From a checkpoint of a small transformer trained on Wikipedia: untied embeddings, a variant of Muon for these matrices.
MLP neurons of a small language model. Each row is named by its layer, matrix (gate and up: input weights) and neuron, and shows model dimensions 0-191. Each number is 500 + 40 x the weight over its row's rms, rounded and kept within 0 to 999. Numbers have three digits each. A neuron's up and down rows have the sign that makes its largest values positive.
After each neuron's rows, "fires on" lists the tokens most often at its 100 highest values on Wikipedia text that the model never trained on.

L3.gate349:481544452509525527501477507495582565574480466480487444496514395509518482470517549473440441569529504590536579470469532505502475480448568498534527476536558502463462536518541457557502476475552502517502459468482479503530548519509434513552490527507524489517472470547486526535442557515377539576519497479499434528555448493465472507538510502473516457472516478542508528508481530514538432489484557511514569536566488444505601493435501530552522443498562513427483492459491494510498518558424575443457528533565479443530548466501426523441487521524523570542588515517489494516547524548494546493
L3.up349:469498491595516471499573472532539520493528415511528498591483495508493455395499514548463431552508435535558482497536508500507526545519498450477516446475585457465466538523463462511546556551533495490540467501477458524490479561543522474483500508542468530523416503493535548486469490519474381555512509446474474510530484472538506553611489449544545503505525451592499500451483487528503476535568476548493509485496426576458549497491423533520529460471555546552519492496477444610516531551516518474444528531535444409466509449465469489541495491512515514526606493471486515482522487514502490521
fires on: "C"

L6.gate37:449410549436496497530521446471545424493486491492456501494531544542425510515458466533492476532569486487532392444511503528515502508526432459490527459573490443544538541596498440512503483486493507466459552565443526480509474497509510458519532542530484472524524480553420511507470558592445502513463470478478484537517543514524545540405474506430479519568532571456478463471508560456535530477528483498493481495480546473606458473509516537521481518481517442526493482488483613575497499544456488571506438542515514568502476480450526483513473433518500454472537572516549478531552444478430491484
L6.up37:564571479558387520472446455575458517561477448461498476506488526513579426591472560504483492510455496453433553487507567527544512428473543490468486508510508555471511530508436529526474504513503493469488542554518546517503455492518466468452557443504505504537514517466561496458584525478511416471473440454563563429489547511521484420521521497519484559525473446533534535473449512535544470522502487565499470440454452501464435449490577553527562533513519457530488499459481518473523466497513468469523504476488459476494470608474433549511492459490523491426531462494463489497458412536487554504
fires on: "s", "ard"

L5.gate59:505408451534555521529465510480465509492584436518479463516516519522447481502521488507457551530526492540565438471485432534463514468459524395458483507538478478423472513460420532590530531550513512490501443519491498505451498545480507500491521520495496460413518529509518472530544489592505520440438583547504508487472506474417566552482483508469520451488446536485498519494580517422519461487486477461537501418529488528539479517530432516515477459456581515412522556552453547520512533483615605481476436509469483514510506484469454499442531453542496515487489490500491503509584485439487491537
L5.up59:496434424522552433493467421519537536516534516518479517461493514452554560474506523465514519535508544495532440522477477515465523481474539493462491492547489489452514456475499489547600536536488531515514488473477507568539521554570459551472488540471502450554530489509514472492466556509548540467482507593501482514495464436505598495522514415536529456487516487482469472474550462504562491491454396495485514457541504495498556495393475480528507479430563439480507512505488528544510494469555513416452497578495477539549407603518442465463544567502527496454438444497510493608540508449490522450
fires on: "I", "Q", "X"

L15.gate350:505483528519463543430551474522468497439489470437531488577494460534512442532486501491529431513589525560556439505489573504432498472537503476504454478499462449464557558497573438461568494430477558481477566398550553526494526537463483487476491549451475413493561461492539480480465556474494555575453477519524552466506446481543514508517467484539489436484521447483489495467481493601470460529492512485513493509502454560566471531444515482527544489532461463488469454459487516522498512531502500513493493485451479489544470461521526565540508496519593476477571430424525455530435522546596554490
L15.up350:511422494475463529545520492488520549584434465449535455469515543510548467436547492508547525510505578510518495477483493549421419487494489498415473590490515504483501580531520498519457502461532547477415536437528483501498435514512531506434477512530536449491457449526571507573439469494484454548474533450536488437520517543503609454474453491581512497451481475506520487480488493495529492560553505471523532569473521510513485511453516496513453532455485565523555464521524511565529419429467468477449471557462519494531481567512501514496496444555483567389485505460512508531509584457572515493
fires on: " pl", " m", "h", "l", "b"

L5.gate90:523549466534531519391549502473467454522436591466482485513494508480522537460513529396457441542535453467456435507531457492512532441504604513510530513463512459462509534529511508513557547448581492457468489483516535441536510437437445464521456491499521510517456530536571447449496463507522463478520490517543472545550512518499509483446485426480502532493510532495405488547458515452508495477523548516570518527510491538455555465465506555528515518491474476461467482441472539435540488431413609556491478415466554493508506486441465430529457532524516524476503493560512453501452438571457495511
L5.up90:511548497510580424511559517528594489414495508529423412462500507416500508440458588535546565515482443491460466518540537548439490461598521517515493444514580452553493564494520564523565489526502545489578484472500448496502555500522598487528542551468487464533476469536555494484509513556503405514521504455449501536468449542441533476482494474500463491450518496502434486455488521512523490495508512476472500510522459504482564551485507553501530529507484491522497424507528519485553518484446522464598515492567472480482556478538501521472513511529477504390607534518532511502481517464492473550
fires on: " C", "C", "g"

L3.gate214:485539443483557539493474508546472523504459536533506482448491475514486436533562560495490455534538593557528451534532499558512516480429523510552563489512493498521534556457515515549536491543550551491498526457498523513463415487570450465496513514452502583428477559491497514525495502480504491478483482493541493528510505471581425456593484515570478581517482508493467466492499494492446530445547553462414440573483492407439504430523441450556468444510488467526438449498576550486462516488506531474528558428536568495570474510514538471479483478546572525517461554537471551577482490478507524509
L3.up214:449586481467477526482468502497450474493513447513544498567553547457465499536488487486497461491485478538497444479542546502494527489497555516491478504504544524448497395531501521448493484489480556488502451552547452438475596553496467571397520552545530508496466476502504459491495512506479534495531473533530454549488507490434460527503462544505420452514549479460537482462493446514515460449522558527379498506520486409471501404486509525537543529420444472474503444420475467403525497505536448461566463474507498515456530401519417489541420467520501521492521497474433521501488544561477525541
fires on: "d", " by", "il", "w", "p", "ent"

L15.gate210:501466539473497453495465530523510571462534494545458497489579502526501519514526451484481523420505498492534528485578423455497500440477565487519532544462466509503493516485463511523459535409474552463461451530475518473459514468516402527428519428439518457400489525491480531506467539479509531542495508472482477486468575525456519515508561524457579451504490477472483466494447521606546522524432524518491520551561488499531550490524443431484524505561459442468437449506458517499542454557552507456474489560413535517501524518415524550453501503486479469429543565550504507543458554497537593438
L15.up210:501494454492448475493488491512518506499488438495461491511547492500505542466560508462488491504540550464604476560584482524549468458419564526458506482446505468495495508429459546483480425552451548523456501512475473552505541463593434529483486519432549490494449485470500507511517516450500545535585504486529431463488497526528527457472510498582547491498541492524487469510507422522599521524493515503474502539597503545536473420556495502418488518516453498439537447538552448482495475545548438505408463526494547466408540496496487397473448491511471462445463474556513578454474479507510545510
fires on: "l", "b", " as", "e", "ack"

L9.gate21:519493548541516495426517486465491473517566469560583481527496515570442471545509449457485466537463445563517461465457515544542547526548470465544511586512488484487532512532496479582430526476515527529521477482463501510526554427458518391493514520496510502516490589480478536459529536464485438520550470490546525457573451522482441521571555415517519532445468436544452489429472567566490525461538501449493488487471413540491541523454490533575477485486511478468440516502548501472545507435584489444437514515433472468486495554459474516526440523437507487544476547509529472555532486456488447487
L9.up21:452503553537498499498446486444426415535516512473518559473506531541509515431570499496437491598479484508532502540430502442472448521502511422517514473512493462465491473553514476480498463578446484509558465485489506445442524496496481507469420470481520473547473463440518475550488497523521422457507450590457482492520499506530540526550556550508495542511515477515521470588454530459438478543482507495412509484464500529475506534495517504501457503536416586491486474542495561550447440412477478522451504513451518513468508410431516449452470508394479522478446497544471533532454604529532507528
fires on: "f", "w", "iv", "g"

L13.gate93:535449422439508477415495487389559451508457497495545530498500571522481480475471500471493499536498480520464557487417559489526521436470533448514516472584466511473459546469541536561528428494515481495457519517500557442492466544503428487448483496482505470428431563518513523575426539452494507501480447491467499490456507447587482514533550453431495478465504509557520496474460476547530483495473537511528477565569551530522508528552499560570476529483519542466454448466500494567508546502499622507506536511432516411512489447438509466506469467527476441507514498558461520429472522558472492491
L13.up93:474499538537556471502477456503511468481487489443517536485525491529532464441514526456513464488509443465454481459469500528502421454515569522468504504492548503496475525522481500486521520518551475524521490521512511484473486473556401477550499556461509467525437464465544478575446493495519459531456528526478513518423504501512552472462525478462562472464481482455386424488402492516533535593510572476538480577501482493545470591543591480525447507521436457523521487565538488536517522465536510519465452433463520460530385444455460609553443478552534532522473500562474462534576541482494464515
fires on: "am", " Y", "ab", "m", "her", "y"

L6.gate274:407512588512485452485505463522513452582458451572514481565493516421453469420561545518553417507566508481506523547448503467418475430489581503452451486506490460567505528448552438491481522529540480499488582463537464493476576490408472529530544466460445530495546538460562505583438537492538540483454497453475485502524510493531421402518486518485523481500513506489484418500512493444444540478493553491505516493443516505500526523550427517456515476519522456497530448430537521486525452462472517520505452540505435456482529495490489584519479489547497487553439521500484487522518464480502534452
L6.up274:504540531487477460541410496532459505541451523470516524540530489450476494496535518544559507536504522599415536411494417483464491508513543471537571494480472451523494557529469505583492408503536489513485541466437513494481421538513495494540552527486418537455550408461477508501485535555492449462498516459527459467508586462509479489553489475567466510518523528477466455535466508466451520550563521456524475548472510501483509520580492498527481452482500497518466549490576458549487451516586487477543460516516490497473504524533506584431494570455447449566519589470507434557515499448524524430
fires on: " the", "m"

L7.gate23:563547568525562481514479495532531575513494493459469476482494518582543528488488497448534462538542531419382483520563485486452497564462520511565467472465528558459421537542495480491505542504518512484514452510495554560493510481425434499550455505398582509426449466487487469438498544488515517464621499438465455482421534477506548510461514505572535522498537472533467463514471490506533481455488447519496508467449531500529523514503522497516525531511420497487398515483513527530543444498514546434557539502542493585507524530508464568499410461478484463502558556534498494545534507546514510504
L7.up23:537522514539565464589570462447500520482520505527475515434510520540423533417493544459512490513472601547478557492573558508535476459530446530482513520486451564500505549500532514448458494423453478535447463493477460462533480548437513478492548498476452527423419518471533522480539538425518529483537514495486495410478609515472466484466526448411500530496510489428570472535499461520515467518509374460441506520529502494532544439595457532469443451559487551492448487508510509516564478534482522539477501576462518495525527492522471482536513553508512504475469531476491509502472533454469505562
fires on: "e", "l", "o", "el", "ot", "ir"

L5.gate116:455464531480513558511523434449500540446455491529488466470454508490564489477470500491543455502434474504510542547546527533502453406477577506555479565461476519475439428483481553523545500506477450490546491550526436474530569460512572532523488518477529545440593512529513518506458468532410490558499458548500432505584546570477443470473481490511513465531483562496497472471488519569473467472502529441483495523502440459424510455481495551500438498487486556610543492498487563533549537510472530503567428493512472531473559509567449528455446523553544547511540463390474521502496537506516531500
L5.up116:487500484531470547510533468484547591453424495545514447433392532477463544463456523591516540510510479480497500555453575568485480399506502519550495483484532536528548559441495528517587446509496519496439496472522467494517592538513541495473453487514536454522539520478545540520505526545457499590514454512527487529476411553516550571496546508495479459512501490510457476490411466613460523497572511508510443489438471499487487436532479458435472502468492583512494502538550515571522545485489559507526443445549484484513506489480512519465445458529498478463455476469568529487494466568524478462
fires on: "t", "it", "ig", "ed", "im", "um"

L3.gate221:498485398464520453516486581543421493484477491504557487454438493534452542559483515511479483582512469526513454513574529556486546504443516538560463527502482507499483433466507512542448429526454476436420454476496528473441452483489522466478500515505515482403487474519504456456469426529535505451557516443531499458502468439561545537577554458461463498542531463448509505463451554477556435501448465531474447517539579467480474420448426480434519499513547530466449518499534490460539552482558476578500516611466500530432502492547540526497512519482497445492530507459503526476478522502477548504
L3.up221:463531462513456461472514536511487595502489486539522481549489462444482498518523472545491457448479477549440455500467495456500520576478516503527520481579510459452550485484574476486447543430452515462455503515473459521508554483499501445492471559494534539489468480542533515486528477506568477506437498500438472445412447472409521520522521552468463499427467493417391475564470492509531480422477483537496463483454459513548536469508506548482460460483516546492481467551487558419545499520520498403523557475522545495465584411495457553519459451588481522459522518599541454485465486524546494527
fires on: " by"

L4.gate191:536584545476520510508496513525451464553500514514481529510487467489487515482519519445483550511545416560429445444521462500490519490509482480477523481537461524474492491512469538611424502509524494496499420523486529470530479513579562436533472506510593532480502528533479473511503500522567450467543492491510514447511516431517491486518522497521498486451528434475463411493520474506452496481419483486533503483456528465544560439476481487504503389601410487571558521474486489490569539525547526579475526500463446570431444477486436559491537556545483561486495549470575495510503513508592577465
L4.up191:543551467480534524519504497535491480503479540527493468502498524509468568462418554495441467495485474524468429489527476501466522512497502522496477498450421537451478485510529418496410507531516502455491485550524487491522502534490494502513438446468469536505548510490503497454481468506574536467633495496498474493538548464548462584500491510518544541517475441387479488456512464456483457467416467528487470473506421518596538505486487460495466361571514520536529474531449438451575531478577537532432491528499449493436521538457416575460462493519541553469496524479556497521538518509504542447
fires on: " by", "e"

L14.gate25:508527468499517500535422505490377552428436510508551526493513495529495517480523467458491501556445518490517448529554497441590488516551547486487508504391534486536489551463421457531572508477474506491514523526448446484559514448517486522473493543470459461501463469496458557585514538478495509475525475511492505450506596512480511479561506516534517463428529501531490536554587493567555464562464501538552461504520507477459497551449485507492490484491484499527475555468482511496557545436469573488507498568428527459512461521369494514494515540485455484594442527462466444450539530421474484537
L14.up25:530522493501443465520535497499447465504446497547476486497485468503510449432482481422430530515530467508504461512520491504562544512594523539500540538524552483478517572583499556494537478549534543476577566496514443501484517481455475480478447509452434464479423474506522484452486550500556507472459525475513505560442430481537505522455483509509480535443533469472513534513512490490588581508468547477497485525492542445435505517517489424446444511503519493543474482533542534470513404470587442562439493517472482552492465509428463493512574512423505480493445515434499578441584551502471432582
fires on: " l", "=", " L", "l"

L13.gate261:428428544581566449464465501542511463452546548469486484492493521605530471543499547534464505573542466459530487469453521477525501466437520550546487449511541476478447501530522527525473557557467495451510541441455480473495498453557436470558507548541510477436560491508547505430455483555445569453573506450524487486518586479524528440418510488478536510477507577578588570458440481501470494501481526554540531439503479440434465491496505473531482499551548569476498476479495535468492498484526455580501498537445452496469499463455470547534519504503474539563458502489484497455501433516553501544
L13.up261:477522493477465508586449557498476459474406521513516509492532472514448554529464474533498552452536505412457460494459495475448468508492506558492499489476560533543475539535462556531495499525530481438438509555535555487582432468476461512524507554476455510505544464488488514456524538517407476444443400487472456550474504442454516423508473470463545520507536448504538537514502546445497489414576514537481536472510456443549433504546466505517567491488473485520590557450537506517541512570485497485490565517476462523509456454501433492548516516422444492518529493537485535477486440541392455447
fires on: "t", "r", "st", "is", "ch"

L13.gate304:576494473526497515513437503457533469434534563437472530545527477445504459396481558456486521554526482567537494474513520452556546521490590437523504544508561493484469479532473489474505449449454500457556542593480531473501530541506415475457494474534429432506499546534425481517560557489495453470552459486545428493532475525528485574511464492553420483557493499506541441406468514491467557517515475466475492533490451477525495472471543559504551482485493531497498477498487513510514550488458428472419466533524513507637520448503481459474460530505514529509418525523479482547429492502461465530
L13.up304:547525449589508562507449500534496553542514505513466522527447503511492482479478456542440489511512463483513503509546504558573487534434525482477467513457495485522542539414484523545513608454511433473582442452505503542494511501487512595463491481491495537477516525460487511460507528508524517545514480510437549463463472496507420543472532522510493515441518571602481527499444525458490573425510519436541535492526532513506454473396447475467562473492536533555521468506507504490457460420464514546503505417496552468517438513475475422486486467501558432479450589495474451399482505437553504472
fires on: "u", "ou", "ro", "b"

L10.gate139:475494523477500502454495555486516532504420532495443448569550509494512490467459511516472450528438449529509433499498525472501518506402476472508471445513520523527476516476505554488504523506526507511468585485575444518470402454549459580496474475462437495452545463483493494484468455443476549505505511436468502491527490593434544517569461551451525531465484536515444528543502537554426511558563572561483539503453460466551521512530534523513425562477534490559522572544398497546511548546524483480522467565451532519517573517547541498446560465512443525497539513478481562486527508508585542471
L10.up139:479498512471493502490481494503536469444551510523454477571478540487508517464476475463473570503525514493512564519526437528431566535530488549591487536486446454465536556473480514467515466573494513497506467532485487458483487452472423487471584489421499475498503507526506516493437576399475415500430553475463456497464539543450520536557518529443498561448543505544559516546461471517500482538498465451574498465477475523474562544522525534490477515528483493514435542531433471543495489495496496441561553577506488572449470553490539470435483563488433460526447549494629515443508502439484516441
fires on: "1", " St", "est", " that"

L9.gate363:452466523497586514485512548478556483476506441508488480501510477529523428486507568419483460459561442552414409425475469471479477523504462560483469527469544427575471456419476483511499518490498530522469459396526526488483477488494507450561538520530506507463532556480508542483525459505477511505457464529517490426548544463594513563571551539499527516537405533526571556451482443526526486476509531536520593528555455500514495489553482485500525479424445591496525530476469500456504474484509470521573468556461505453462511490487500515498574558522509537504426514471512421539502521510533475459
L9.up363:415517629534490514493559510475539472485417422508463560529530489545421513492545512542525530466516530524508518567435526525421464539536530519511489561442549494552492504477507552451515538473408503473515490509530501463483471509435465460498472463557478463560435489502470513550532549560483558526547537505482540557543524480505378433530482567512502542535445467460538475489478501461511522498480544564510493520409535527502496496521529479505543527499462440520548479569575430545475466487442511503480485461481450468502488425502467501478546542503538577526461469428518533537523530460490555473
fires on: "ord", "ut", "t", "ch", "p"

L15.gate363:473462448441479476513517495544578477489476486460517499532552529459454560444433551513501483553509470435533503447490510455475541466510547459527513498528466521487448584504559444586506508479500426521447484468490516485508476508550529498491569457446597557424434554441572490576506519537452512506475495443426500496497462460517473490464466530514499515488508493496536434415458487503477541472507592478564462562422508507473532535522544469459451493504461533463372458512510552486520480455530554556459490482523540522499460556504489544495491483455546544555464514487444506553510452513546444437
L15.up363:481506573548519512478528473454482515566408510504522479532533571439511470529555496559480537536468416520525542471486497464450494540514515422538537515529564447539485509481515404551499527547581538488493465547535542546458468528461489505552592475530493492493501498477484482479530439472525558471550534453532512440474551540550498549478528496442438457475514521433533498516580552461484449462496466521545455487436509492503498482428527495473501505528536579527485421537588530496502547526512494468509494476515485487562575575503494512481519467522503539516485557387423462590552510435494521495
fires on: "or", " the", "ou", "in"

L16.gate171:406561502534561531506531490547494564487454436465437496521512547508523559497499501464543467526556450493463474493455490491520525556404444418482461481522491559439405543515468517541514576422509517523482538502516536488508499519522501463470532523437481487558518573551529513552486507441483509536538488513583505564530558552559485475527459505562561461461434433537524498515494473552420482441452545527481431507540492572527504468545549519555523532560575536525430526467487516507475543508557472534459529516438526443452532456519429457454467497499500527496472540438544510496519535516486539504
L16.up171:456542541480523405477491507465499463509541469524503504463495479485560461485524511416522485583459531449473553532519541509464541461524549551483391490500454489470465521490484514475560474426446511550469510487530467531502451507559490556494562516532535480556474497421533499555552565466477465477464585592515468520444532510534502480483560445477452530535478493490497491516512440500475440498537546494544568489507446508514505476565481496516410455534537558432491528481518486512544509477561453606542554450483493466486526605509516533523447478459488515549524523571527491539486557487432412468
fires on: " h", " it", "y", " to", " Y"

L2.gate117:444505523514531532503447471514477483502497412519478514484593514512552480460565471561515513506495464545498507496474517500497465495589427466485554544480469524525499494545463538534490515484411439574484497544483565471543532570425546545519560521492489484468491512509541447566477533448526461497496458460509476500505534596484525469594557469444483508481519538511538533533521477502511523485543506480462601515446429533505532586495445487472495466467480448443445477460544507492577469515470478458462455550463490410553485535441516488460521526497516543522420496570541470455493478587539531592
L2.up117:440517514496526470393519484509477500500541527579544506442512558541544521437558432419454506486475581489471501550470528437500463533544554508541499468501485425570514567563500451474514532464493408528505532566534400488483507569528490548572504478507526483513528505478543538520501477443461502476482484577391517500521490500491486478528506547500497489490545457494522500543547562517522499465404503507505500464467519462488498496460534488536539575482488535561546484433553506516416534482511480488497482535521491549559502520505602466475591585449542523522510441500438509545499484455497551493
fires on: "f", "w", "od", "p", "The"

L2.gate174:563505450455482544456495432494489494537536526481519415439498525485475476411436535581509527442450545420522490480531593573452522553473530499464558490592468548583527464502496511497488529472498555510542497472533547491455438536450553572455539545514534508529529556551520507530525514525489486476506534508451530512511431463452536508530498511527439593469479527542502512547521483526517457530495517491485502468524529492513532567531477472499478475461523486490523550591518535537525454502528532486562475521488530471451522529498512480468560547472564405384472485493496533452529381444486484469
L2.up174:537540489435443500495486436529452516483483541487498417508516494437446581430509539490526536488440520441503529523530555486465525511435534470517470447533479558434572529543464587521526506573446574453485535440542496530488538457523499535523527470510536534576565536518488535580530458498494517445519508487500432572539433518464517504501527507500453522477503521541435515475552553492531523526515419530465481446548531557605515569485499535519461471542456510487475490530496544558539489491542542426559585480502462471490499488520494476511500550443544467448468527530441475458537476493521584440
fires on: "%", "Q", "ion"

L3.gate238:413468477558484508511530481452453487498522484453485510488482502459441502525497506476529439478530443528528510473478568502420509501506536512437521465505489527512523510532497431566479490574530523465450479436507567503504475496522489494489549543506508447478466458477579511431415506441476529508496545491550547468519517535561479575468529421500495532543553459493515454491491465496509477424499445465507533518544513597447496484505463486461442507533510500541428458576430456519471549477519416545486535533558604452539527527553638572503504538529468506568478499496491582508545542487467479454
L3.up238:521501550560486427449473467474560464502459502504481556523532514566572538507472503473424522565448410527475539551495486545488493486452538547425498519435533464470409533514452455485509514430479518456497500449532499512459449510486466491467508484589468510564507511522558519492443501524451426524449419481546548533455450551522501527512483443483571454515441474550463473505500490463495539529534525431509510487473483404531439528468541544478469513447476450528594502499520456512493506545547569471507465535483468516482485470480525478477398504509454589425505497492527565463562442446515496504
fires on: " pl"

L6.gate131:405522497493522470474516488542483463488476524496465491521539473581424554505518485507493545474502559538495463442460421500456491534483568496543503502495512531524551456537499488496504437441446472504446558579438551486453480507528470531518531557474499514525527487542531471462433541530512520490409511405482464535528496480511519462444543462518455545444526530524499428439483599484465517456508506574489495431497479505445488505496481466507418504477477507560584434467522538605593554477478524556513506505531511452494537481499536532525486491430566543475428515574427481493561550529525477533
L6.up131:516570583466478539483539452497500462528441513496532451504527530506519529500455474499546444489553522491520472495519509527458508449428595424471484546481473575553539518538499538514574511535545464431466534527559533492492413450551519499507502460556476503453503495536413473573513496465525557487439546485517451501496494442504557506466562445582520544492472488471493489464436489435529544516519510508556495470511560414509532536456527508555477526513535513485519461425475442437496518522458564455476486500487464443479547549424456481446495482473475477522529417463545603485447481546452540550
fires on: " s", "s"

L5.gate195:548507485522574530524499429493468536471459456495546535411467513520531533451526538506482503483544512530520389506511474512542525512493522456468410474517547510455525546547543458558437550503537589496554496579493532484485475540541500438512507460501576517523485449471438464543468474503488536505498489487619521544538522503503492502543454494490536541486498507465524415498502392558469503440600507540516523455521496454488529437502396509553528458453540505441419523471530473527479508580563489438550506523532492456570433535500505506482508489495495500532444493418529531497505464478502444506
L5.up195:558540484537521482437430415554437543538546529584546481421495514575505500507481519480505443520569543448474527564543510466504554480525473510476553516405475570453430479465442489533527519487500566539518481498451580507534489482483501547551463443467605451505575525506505510438492464509472536544473412496470466511453466511457457502522495484502530501480495445515578427519501487566526530490558531531509501473458519489496556425452499534457523509499536455414476514529538482473487566504487474507560476479559477534527460536560496484452503524504535532527508485427492490565574558545481461464
fires on: "s", "an", "iv", "ost", "ud", "ter"

L4.gate189:508550533406547509509511477440449490472571522556463436507443541485475512530456376454532464478457545497533486530466513536434457539478493511483502466464495543466484624562430533552499534492547495473485536486523487501483491467510509476502478501456470483519486465566554495513491458471466531477491511478551520521476547510517472491476482437565464524511545427528431462534519461435546487480517497494492555487389505468531570452407466508515526493489527491527524439508486465516531515506400474529544489537429515512433462508442537513523518522435399558540484576465493502476432560472575494475
L4.up189:502510462452509477511505489504471492484575495520466456461467487510566487474431364411452548485505546447525528529488497475493519442526492547558499407470504593462480605561414565514492501471516483559488555461514483513480497412534514433523455455484450513482512512490505438490502499449475534530420453464498577486505521465488560509507504487518449532520574492536473420541436536434473460526513511482525476506449542469524492531433464506502494453524538406484462530488517512532453572503564481568512480530517460430525476519440477482517536475508454531551480521490502455495584499531550442508
fires on: " pl", " l", " com"

L15.gate20:410484433417477525481461515437514527507475546522443524443525474490487453461479478464537485546550465473490518502516495454447490552490444475500496463536509549515529444400535534479449467566489496585372513498555532496517465492402479579540474565530457558584502442494441496596451519524537484493467473502456495507529550495495482515521542490470489498488538491439443499452459523537531489434488502531523476507506482589497616503498524494536440531516482436500457490517557535528540540465463413470598508493465509509531544503465503503503494460454526498465507504550517420451481522525526531507
L15.up20:483514483452480473475555472546512554524462517539478474532540587525494514469454489476569506485568518519483499532429525447461567453487479499591486523514578522485480454461509514535529467546448564538495463534468650541465492495480496581484452531535540536448506528536437491515431502469524513526525540455497485509516483480541490526548472597403521490446500561479533478503490497509550481471492541460604507530444507473474608522495507545534497509516480470523460534489553476489483551497494450500557521503567435570414506559461549474539529537457444540450476474524527542475532481525566522544
fires on: "1", "ions"

L2.gate55:521501501504481583475447533464534538527535463548473457575482479520473529547544527530494512519418511474544506461490536515453512564486474472542471619549491496429463555497499479510479538593542541398516442560510506582511514547473506514535449541458482517435520533583464541534513503456485499456500541458534454479536510449497517482486533531442467538483412526497411456523496471499453504437483497551592488474555497509489507512470554462534474510468441460440506560577531490482497481519492552584490538565491490457437492527562452488508518546437538524551485494513560554510536516420494552517
L2.up55:490457468498508602485496534519514567524506431474488451501551490516463511507502517576451512496462493454556456487470532533491513538501493469499502528526540510488519528511486502503538563564486554437553498591534523641516499493548497476569463524462514566428478538544447483474532487435429474416522565533540504451489470450469478472494519580454444546467506517506451492526530459480470496473452468486502511475467514524553519559500533476577498536469475482522558569507545548550509483488459500514459507536512498429435484569505442492469576563490597510495521510495576541460592508433462508560
fires on: "r", "Q", "18"

L15.gate30:515459536485515544476548476497486463439532462463503472415525461509459434521387442484542471493527472462439495346532553438497479501491546475525477433456448537398571501519465564526448486469496595518469510519537493502432524456566466423533511518432475482464518545495549486458478485560518517505581467532438468513510520418483522587502505504506539501501462550537471477476431457486494489548514514522513496482541466528541472506452539502495571510524499478578435531505500473506470489516490510485477543512451541427522530536484503563459492508475483443532604472504441516517509547532487514485
L15.up30:443425473518521565505516524526510484511546543491493539412544551464483462541436480500474462463522480479534450469509551427493607486569464472480545573536466500462546466519404491495429547560478452549454436506465459463496517479585450474521467467473501407537488524486475443490554447513514455442538520475425524429531489469487496484517495541487546518494474475538445535460465486517491532521471513478534546507479487505560556497439478494489509576487558464543494503400536492467453457489536462486444514489442552500567470504438529545422535470532601476525536515539555514549493535466482477480
fires on: "up", "oc", "p", "o", "er", ":"

L2.gate352:428500490539488569500441491488464492598494549478457569546467509533511515513483531455501546473467502553497496486535519505574477463452571512473516467480624507528461551434560504527514506534470577469560551483509480541504544457455452503482566489517493443552444520494556473420425475475478506501546475504470478509462509594485553601546510501452510540524563496558462456494558469492552447573535502541450534569473507485475510477446546518517536500476609488508452566474564497465465507544534524576431492506500492501529509543517500454584448493536466502475498554482465469522492532483464501469
L2.up352:457540500486482518363550473505539534535549534528461469522488544509501506411532501453469490510485505518481457494504461462509461492482514456417598486473512485507529536503499498442503520498480499510609441503452508457550549497467572497422537538503475523629524425479470504493435502550485478576512512445507493570421568605528466525595458508477474447490552491481476478530548452570491483538542474485450503573529453519485540556576538526478510510470475503519463501498508560524432506512469538501504462496535551511537532498506544494520531495539484529460532515539449478547525524446527416465
fires on: " C", "C", "\n", "-", "#"

L13.gate187:476563524540506596470457513355515461526514483510468513446518499532520505471505492519412470482558500570436505523478524469506446483527493578472479560465486484518495457533502550526474484484469497464499560536532502529485573503469539515541479541525457578417513482500501508512492464527426458498456532488485509485517581567458494475495524499539560458428427499439452458495476543536557472500488533492532438510483500534454531446511439498419446484504541538506504505536565524547518528516530658532553509509434456498467495536530464438533465525560506507534508486532583450480459492440534523515
L13.up187:500529441566432566456535394462504434504413443488547467511459508494526477483490515559521568495542470494467469538466497600469485532514500479503540529487568565539514574490501506526549460462430487476455513482547479544565516466577554538508448480525436544456470554528558465439564507516468465478442531521497556447489496545471504512489458522503580467465478516479496481530468473489493456442465503462552387493505479531482511550553473481475541522509477477454509542546580538546540494546520449509468462432472526506561476554512521468436458534466599528527535525510452502483516484471566504455
fires on: "t", "m", "ay", "im", "ut", "h"